{
  "num_hidden_layers": 8,
  "hidden_size": 320,
  "positions": "rope",
  "tie_word_embeddings": false,
  "init_std_down": 0.0,
  "max_grad_norm": 0.5,
  "warmup_steps": 200,
  "final_lr_fraction": 0.0,
  "doc_mask": true
}
MLP neurons of a small language model. Each row is named by its layer, matrix (gate and up: input weights) and neuron, and shows model dimensions 160-319. Each number is 500 + 50 x the weight over its row's rms, rounded and kept within 0 to 999. Numbers have three digits each. A neuron's up and down rows have the sign that makes its largest values positive.
A block is one neuron, or neurons of one layer that tend to fire together. After each block is what it responds to, as a language model described it from the Wikipedia text at the highest values.

L3.gate58:436520523486579473544565441487580588513500578502539485456484564507556392465571540458478478527450515519512437550488471444477543485558569489479526471510456533483458522497502508530482471503376550424533494551471433553479493501455483498440506594503508514406505377527489555532566467468522550510595463436539404522618554527559519512475508444546512545532569386521485529594537566526486501540507588453542489413513432466545619492552542577557427489400525513488421496489535516489520546450428466
L3.up58:424564479549487566471436464498462521529518663524455498452477483441495419419440578508478522574473551429543562527472513451489460393618491494555460414563479491580476548534479460512470497595489549467524430472540561543476461463486490447513550448476415526543437546551553598476565465491455422579449548512524459496453526486466549456439573485458473513501501461498469523530496503504568436439547565507588446465392466521527558454472532442581607403461476527479463517483482478467582523511548453
L3.gate74:488473552511504504506547490502482490437527525463499490477620493446534488511482529574576502464406507562472463516465428428573470517516522431481487453439515481548509492401475528503540524487581469490503557378552505525443445556596456454411395560486561476428498449554479516393500489485556535425489547459471448483598559452524490521584479574439486488562520511417453511552567527465534490477469479419515501463527466539519414410469528448517546502523548466538509467507477485525435462548461505
L3.up74:438494532584497510465446469453477575502497481477450528550531577529547496475465607542511521528584458470391472452445481528525526429459400465474438568512476459509465532484429517563518556573478435492534600481518525540584505561514542365480488476449497560602485588477555513572498554489493563525543536432488518465506630460553583562482524578498527471517479611511490552584493453471532609499557478480419456503441571464465475524472598434429486446562510569393502526542397445525531494625508591
L3.gate217:514553433453516510399402574520480492557504471582518415532451500501438461524556428468489522425520425487452521433549560497492522439533449403569457511575545506481457475495410446510483451551519487537524509450464532597476497462511590489552387444483589546466484491514468492567359409491494446453488520585551527590477442598552501492572535599491456467604525447374468550402486551554473485605588464450476467565475545535509562496459503473536443482485447476545514481557539501478516413450488539
L3.up217:452450459472538492410464508538531501557560468537464557557451561589571522547524552513502499568529443436422467380462567529506472443477469480488523539496538493399485567565427472518502515434510527538458509562599503561543479420404397479500473502441524418580527589526487468466622513521496471532570566503523459502549544494448419414477511536493492447438465460508457526471642536514514467460521434436536506580460420425507462542488432469543433524443499496515457618498499585510609567581487455
L3.gate258:457507563516545483425459433447474511445466572461469501557416482426445511439459561470569452500527471507503569537577460489566536526597508560517488482526398606466465522491427429505375483369552570467487426519512494509542502469579517505481579486479442510528471505410470530453536463579434482601565510502538605455540586495509515508440475514621510492516454478397458436550513482587560438553484550461445456533445448429557518433559546507495558457422467558472521533562568531560432492465478494
L3.up258:483570485418482423461467524588518485725446488497520581513619479533585494536549564597482536450491526577580461457495542491464510483506498553433456458483451492544449488548464515488464518472534488497449473533439448415454483479540525403503528500573411601468549502524485533525533557521498509487470505508620467419498479581475511432564471381408430560444475483487454523519550457472444492534436525490558532504486467487481597426469520442577495489504521446480471441524509548502454437557470408
L3.gate318:520492478528546541422433523437481546546511550486469557516414494485446462468443474452449517520476429450476451540525527507506547406509509454459524428503481465614440556435447538460501558542577534439555609542439428616403467485424556518413497507414548524398401553518572504509414567487495489501601460456502526456537565452491535467537531383546543530444532446493502539494498469482611422549507514482543488413480606412561456502539501447543490468444447502505478529498407458476485495527494472
L3.up318:480528384513453459406430546468570610470422435609477515522496499511482610521480471535494475513438429484476422498611504538471527462487539606511494596531528547505502556458460546513440476467499389480574442494488596464465508523563455427486490523452494544519452485556492436403499527504561522487521502515566503396441579591502517502456470570425511553576527476545479586483573440443550495562532428516506597437410518516488485428588525541479491604530512477520490466429539522514489576537482533
L3.gate390:519468525493560471436554510444537606518585578485492517603581522475520433609508509439479551456534450554501503532531437495472553470608535494426496368533518391515473461433405501443488474450418514505524510404422526629478605503529540499424576579358538481543498489494469534454486542509557540538456491494562458432544498429454476499546556467492515543510501527553531423612494476449491482524492479502577608482472471530460513451533481387499509515476421493496449463535557537421505479465471493
L3.up390:441471448486554523386621544590480490556464586531494491514445532414487510481515462481452526442568487556393486493492468474445501500525492480493518489444536420512428467435437496527490470576540654444486540459568534520400471472482516505462479568504460547558446409433580430481423505448438506589468477492490502544535459502476427412407434491408459543511492457527536525409550532447506447461544426484521454423414505550439470469535531530539503511440474617515489490496506473421462524527524453
L3.gate401:442479447429432560470456454524438430476458537481496493516554541463479453451386558481523430497481485480445534515475418524541450513538508546606476555530500438510550569437420608522467541475573484641456500451532497514535522488573481487493570548516405624624484529561568484503421502562566546523489525539478543465464475526527426426541500569461444516530508461559430427519539510535530389400407532576480578580461457472551516477447499529467536541460553452537571487551474412465502552502457496
L3.up401:499537440562455508594456505544478518521555577543519471534532415487515500437415574505518421510486431451371432421557517507615498409528598563523611470522509524496520592516397579413616520458534486544545562482464507486415578425579521472503469475444522559443547517500537548460493487556479551466475553429413405468470518583482576476474451578527400530560565452572424574520488485600627477508485484522495501592453475515480569390439464477499395512525491575430450489513498520494485498468562497
L3.gate433:542523519494549519450392485535545530532466408487522479476554489505481470460488568456471468431504535526510404496482539473489411429498568552470523473462560545583543445419404550412570498562405506468586520502579525432494538435498468614553456631531435437378457480556528532492520551538443559563512441484414553595499544444477591504531566571469459509525515488522489540507573447501526519520501493546476413453418509512540445544542528515553507504577448466473536475495582478553474520526519450
L3.up433:494452488615584474537510511452449464555672507502574546502418518472447488409564458474477478474402444386510535511551549471465496548416441578405466485524497507533566464426426463524565513424445449562597514465459475523473503492521533484459582454447536478471476521481524493570470550430511523528483471474458484546441517431612544456474550468535609512513535425516462589483459459567509449546538540426417483440515480458496475514420507500463546413516476390541475463524464502573388475483474518
Description: Mostly "of" in the date phrase "as of 2008"; also digits inside unit conversions in parentheses, e.g. "(3.9 sq mi)", and nominal "of" phrases.

L3.gate18:563462385473503577595542492508573466488409427429545421476483599437509533426409572529470538595511507478491474519494532498541522630499499503475517509495519439560483467507452476433495556476585515520491514404491431501469514520552474589504446426496431504578530500444547446492496445591451464465517549474514525570518521525411478506448428603529528489510513475580480426556533475465502464574489534614474550517466488479454553504520537513595425472548429473535576525478534498465454420531555457
L3.up18:533461513448506462523419519529352438557478441513545418543555522480416523506465512483458541467521541478457468612521494507500469491524437468432511520572564516553431486515518486468516531437464499479440506556439536492549524528531466449497578495475455472500599492491559442493423571556460452439449479502467556440553522531427531516543497468507460529535555582447524503457554383463413557471585485468552474495573569517524472544511426448496568535464575522600498483469523547447541468507445462
L3.gate65:492487493465402441501474449505517506539500468590440526566594559574518498484499465516501538505533579482518573547558550619586530523518468471512492521479512479525514464524525409486454461515546500477430503497428545416447589460487445472486522481606525420570550484495563433457550479566551530524527599495468510549494420460520458562486508504516511552473481537461463408528572496465510466451495362565411498508501498426552488522435544479479559465462487493504503495523571396561462446533451420
L3.up65:459610635488477506457519365523438544530570531560497451605492538475574518556408474467646544473515504526494478478519579597523437469448412469438556542515535530518486539459459463458417442493486466440451516477508505440518484444454499511362381517572547465455566489429464560571501498424627450421491508467564552475503442535518527504430604504470553537528439450528549383535540572500482494423496479568464580467496530398553475450512463518496464486481514497481535532498417567592490466437554535
L3.gate103:495484531538501525502438541507445483535553461455466585462453556558479466407474449564450422546560542420442502569550405583510516403570496586543542442443555531561483543586455488481522484466515499490512562471515509540415524499471526460463468504481475419464552407467532453604538454488571413435464479441485535442519496483487500489482507605487571555524484569505560547561551486480516496498544479457410421472505532384457466571546555494462416505428465551537538502397460409502450506539554407
L3.up103:516579454506576484429435598530509447459587523592453529448565482545499397543450531509447511566504501510479477517461541506534452572497569532445489451512492542582521500493445403535473522482529577523416486494521537422590448454487426544446542402454565465571503500487467529509499499533499511466491599512493433546587490467584549508623573444442504460508482518447552429418538436487473489519513374510449543512508518506557450408441466604525466489513472534479513506565483520482476411501501458
L3.gate105:494569521513492466527488519507496410466567568481491489583493525570538471528568561506523441551393519511511487494545481512454565482487513524450472472480557507504489534574494465395539556469520506469466546468517571561496591467428572475474484551405588547603514591402578479519507488449470511593528411529463478432521438590552493451490510554424518521531503456423503482461531483535497518518505470517323475476477525454469502476497584437545446555445417444573562483443537597533524442538611489
L3.up105:487477455541418531604502422539447430418550523405508422514549454483505482451500432441546530456528528413575504480521531463520480504529430578486388583496578496464399457495410456441454574464484522487408481449570558518481556532486551429547480566431458460547535630489504480488562500452454497532513584462525458497567464451521541501459555364460500488409458417442454459491487494534487493496520503440471510544455527567481471486561510469566499464522440389435487605435539523425530445567507547
L3.gate129:418485477509460432608456536480506493548413474480504531437489491491526532437534490405415500434462435463488485446438544521568538451571472521460471531495533515484555514448443450519537466568477492540544423517456488478571521491477537497563564508460508530499438499543546430488424423532621483366482370496448563455506506550571563567506568502436413579502492462470485543547422539521622456524499519584473600465489567513558470530519554428561448465553521486491484555547477536531453472459503511
L3.up129:588495415476523564580431572490532417599474515555605516515518612580478547435549515433494594449468451436538483454404570580533494514452520495555428587507454414445500528535443533542525587518555498419515498499488467517528572474457452465520507499554493469484526521518493539447496519425513485476459502547429499498377596484557486455504528461464522453438443484582385413447520491455583518501604513485473383508511532451485442505529520464489517510401433477404488497458517498526589446473559519
L3.gate159:468484526497470459527435458547536528448456525484568420526668447478468472542439419418505468520514523467526521402496540511556461527486419530465476514460526411479515482541576585348443480482463592567556446543440520572493578402515522551496482474579450506504509495519646481556570513520559499566539474524501453459514454473513397482513433507545465501503522439500436524467518472509538483481596514497538539408568423485518421472448519496543523535522466508560595513541516563500609523511472476
L3.up159:436501490481456442426506529514457568563555580474459457550611500515476504507491464484509548500419548537566517499379502574475480527511514620476532435443475487508505533480577549550519499470474476576540364503452477455546520497521446438566510513383462484628478466545523589467570505586501481463521490468575485511466398559549427510480524455460467493467561459471538451530479495499422508512495551477563542468487470425561420438459446500544486449474444560564430372431472401469526434562445544
L3.gate242:562516481469548495427440523550536455449545566465537414495421386491488524479443371445433440480455479586487474477507544562578515535519505461528491507541552473492474466547530562537459518564438497494529498526542427539478521492373475506488453553449450576583477452423551482576521476555487435610499528479464489489480469412508538541504599553425468549442484481480549411571515474520462386495612476486546527463451539537470525430572513467456490459592495529508484552562510416492499489443456537
L3.up242:455480424463525547421622517507544546462518602594524509546628416593616527523419456546579505457574448520491387446476517488478571481456383516548541521468463619466517478548533584555438465497480457486406445370479534562563507434557504506429531539528480510480537506548533499428529483521533491460510483514525502559457495540509462489519578579455541555516527490564501501401502542544462532483494532478511520491498458547399504526514554517482531499558569444476523502534556498455494464460505466
L3.gate286:441539482519473501365542511394481528455581539488407478479415525472588451538484429570494413506518458445474456492533466518550532402618518488435493494398462539542523455511507404454591462530519375570549526493544448432432581538538513428480461485528488509418522493495487434593562461599417460510606519459570439552582454561446391468473521480406576458467447447446456513493563504488522461580528505403479438487541389482471470552453601454460520451593535583583567588387499528439445550468500461
L3.up286:485534486421482565551471581404536565333517493521486544515561521493564445474502507498403434507442520525586526472497402526518504437567489519464435587421411459522496519471496510481490525499532592479413482508617501472517552567501434532484481566555462462561458607404444553564526461462465442528519552540502483583588495561499441462504457580495388495549492505450511338530477474459521523456529521483502488464459490484471478511488489517499475464508451552494410468496457533487516425521548489
Description: Middle pieces of words split into several tokens, often right after a prefix or first piece, e.g. un-ed-ucated, proc-umb-ens, inter-ind-ividual.

L4.gate138:402508560528602435492516542469477490477470490494620519589535418554491562525534479472441521446521527420454477460521492515499441462511538590528552500503451488449525543656422431533480517631504437513536458463687497522503549547431424380450504562421601494595583570543478465474498489497508465576510572527535506586485595496482513424445593452527554467549426550459537458455528475472537476598487514517479538525477391458558623544467562475450538514482568484478475479486553535476553534455455487
L4.up138:527512576537481476560431521566496476529486563492434529491464508542482505527539400574488412545465520442413398443457546462641527461584538518544478542474496559541555550585465539415570439516512580539522467524532456615483587479402493493483472507541476510529474476547544442533473488570515454536436583534510509384460382446529589477534550517422443493475538485470550476517368486458507495423575472500537533460472481453520484512522508481563497478439532499590631475580469418538494514529478455
Description: The first one- or two-letter piece of a word split into subwords, often after a hyphen, quote or space, e.g. -w(ithdrawing), "F(antasy), Arch-w(ire).

L4.gate156:444443522511474513526497546524576452455467547482415502511448498503551602462518562389419461487470475495568522519497485459546474419531413467554445516534516482489491543545569468534401550524488517462502471516565487487508521492416494419514600495548430510523465469456482385448417465577473546574595530502407525436524572477504511531538499457509515468410492408492456417558476472520518424431504517454543557472399580468462592429490454560547484563444626513530564436542488578506456540497494606
L4.up156:509521515496508493422482477510457488548587499485546580562397584442465547521456569607503501542458492493608487538503506491468572471574463488508577438609519475529463542525487498533516427492499524487496530436478547599477530536588477462446508467567555520486478509499468581448551560546485492481493441512564456384452490536529496493524469517526620498611439356465465473508534553502537456558477510473437475518535522570423489537560490494503448536489494501460451473561530454566527547578505500
Description: Prepositions such as in, of, by and for that follow a noun or verb they complete, especially "role in", "part of", "hopes of", "associated with".

L5.gate42:505465515486532501491507496467501581516557428431530448457503497514503530498374542478541456524535491510457528465491494456545545461523440438551448452438480443538522498536439666425496470410455489549562546566533440450587497568547470502469508506533443589505562562591489531507540535524407468533587455496527402540602496573518416557527544523523489418507446479539454469560445471461543498602608440480507497532430541545487512492464487563456444582519546530465516487497474523538383469466532529
L5.up42:400555517411539429585453569476466445471570481479485356475443405444451433500448568547566523570475479479477462472482502451519510528491451435570506482520542531474462475558567490523417587487493460488483455532495447487592503467474590499541481362456442490526502483576497443483574432563466537488517536499498552523429509470503499437538527466475505590499463476495526517426551487541549450556544518547512403469531481503473480492566525390514540464459475608452449535595518464481522548521464545
L5.gate113:519530533416472456462498493529532578460522475466517618439480477577582509566502536451485435458496467551469564482403544543577507415514490565548534538512603464505570598445420439476501486450465532426452497512454551484426552562482463426502450566457433457547527502483407575577583455539469411516485480511604494547515475518494444521484523553418562598485450537399573476531543506524530472520555531508547475511461509538519534458547468442565489486493425484538482566529445483496522441507407493
L5.up113:492492454601566456445418495570518438496435500459543386500536436499540557510482556445476538520467498510548539505523468505482490472483390454440481518494385569418495427544432558518405504478510489440474498464457480477443543451560474442581437486433525560428476573554641491451525520470505565501567428497541486548457473461454515538448467486544483536464418416507428495562524456538525499505514470520434455479562526554543464405540546364516554566554561509479595498471501454408587516471488515
L5.gate147:563558478563522507465499520486466551452499499520432431515447429513468441445470475491510490506415495463423506545441523522498444546485440574487523521533584494609600487506515423563492486550501526483538459403395438485446494527533522513422499494390426570521431486518555459400565463552441438492557467466406466465515509505517447454508593481532465569465491485455539576409554613472510491409567443485531615424454453563568512521479471574503480518394513577511548449550431500491500527494474500
L5.up147:521532577583523534519483525433521521623574508447544454529525450583448473612467443492553490533404509510511495492436490529502457488513514451422490497550414521496477516432588570471514498536564510403464466544593568478505579492549465468506553522497537628567588582457454530486410508473504542512465549443496509528438501452498492442430494629545486532594499484540509516494519541473537547455526403498444515434349446468511438576496494520526521494524509477424552403615491509489479463554575553
L5.gate204:471471419485460527469479565513460540518565431446436524537418547531598405416464498433536544522498428464405519515473564548588548425525429527545411592507560415499470473479388484455453552566429529442491550490459416516513447552476489486536476550407558588566553473506522471510449446491436503518529531566494485420479438403485577561436506471494527526531469575463567592448468384538484580508521459549543436500493514552578543570526534509547405496411445492426475482508450466569457514510440508
L5.up204:521540511520408514467499467558463553460516354508552560569555466570474532576478390488468537403477488556480501465533507454539500486526475519523561485474477549440535421476574463519489507505450480546495561473547576528528485471511480532433490486395523515565503475578481505559456427516468427536489504442436579552539484504544468555463429552503471507486428369478487536413517508389460427522527425605468531509429501555509542554567495480467561498459503512526558566529443471488517481530472527
L5.gate246:460456475498479545537444510521470516499556485423478504491456541569541487528522517493531454547473561530578577533459546511483443405480567476504593459451498453509452488488531485462511493582488533501497554463432496473473399592515551512576423342572450449448516511540474582493508427441514516560435563477515535515468550418404458453523519516536361548459360460497433553498464512534495480578536568568536612467486570470479427484413498560567497530593444542521529453489516481473547523431519448
L5.up246:515457478567521489499492509514516442518484560510496435574538471491542551610524493444536512484464475480541395521547509480444533471468493501493505525525492549496505507446509453494457517510414437386530580604417441481524588519459550657480545470468520567530522481431506491524556483462449513561520521412454527502516451477514557429549470482523563483524349399635552585483478430454438508493514433467528543504555623512519514524540556550458468493445554466569498553473509497516510512455570462
L5.gate280:561473463572490521478567420498465499429533502453531476478483452580514500437450463474494574484447447530525571613504473463577487469475460426528500518557500406503471433447502430463499468551423503462508481518492477417533534447553460573500513450530515516488475479533518527452493496424524535576442611507538557529521512555578541529534579464481488533514499427475448590475474476432432470436536541537558461496462484466568540477494532560593455476436463566483542410531440475464510543527536506
L5.up280:512495494539462532504499645534513587578399563519552473499455523579429541505468446399595454512478516477423447476449395476441541491443523478518466551492527536478543571487469508542552463528519399521472515483508519485683619531425444523528535525405445536637520478555559478519571413536484596431431479521516544487431516464410486549514472501493478546505413455484439543476530453424474545396496433552553484530465500540515433477457555471530395518504449518453445508513395522503534486462429450
L5.gate375:324410527520571541476508565510500483507453540454528480539510488468439562545427421567402566468471431507553456566531517598533578477488541499443597587503525514474550544409492505461449447537541497534557514545425439538527511537388535370553527418580466491471473502454531350501521527455410479517523559501506424572425498480542517487519508501483425419426444535498495436560568466514504472498502532458532544392416550500509481509501482473616510483477533423564471432454468527488520485540484428
L5.up375:513483469447505510567502433527512478478525438544433431504486518454518480506529505520507590541454552468503430559610439419531466493505471438485591501514516498572576489513443564524532542532463462485542409465504492601488506473592552354485407497482478448398529460574429481446470509541473544560511461470511493550492501478445462530478445573486516498542463558491550508490525486490493523491527458509480519448579491638442521501471467459534533401449489515512569436539418482398436562400496465
L5.gate401:466526475541470552450567463463469464489536516591383446460524455602546595527522577498460550488491445516416447483429496523461477449493456486501457532589501433410503455485527530397556536571451397502500507461489482554535587490436447542518489421448484537561449520497522476462517407608495530446508499496526501553456520438395485517539559431490471467523464468554468513469453483509541406464588426505501546399441456509498471447563503379402397409513535521469448518534499441558518498504443505
L5.up401:476566541527524475446499479438500410463452527534517444514484486430519503509477480449491469536519452461548452326523464590478493452495526517544506576507532546460442506475499452514537528542551439565586490457548384471562450519542532515545421499475492506495463604587498514625578533607463569514562499519482472513532494477530427637549565521575448542531368434530586545449470526482559503507527567473545538501479495474417496409472547451422550533482516433473457479474551507459474536537437494
Description: Digit chunks inside large numbers, mostly the 00 after a thousands comma in counts like over 11,000 or 70,000, plus figures in tables and money amounts such as $6.6 million.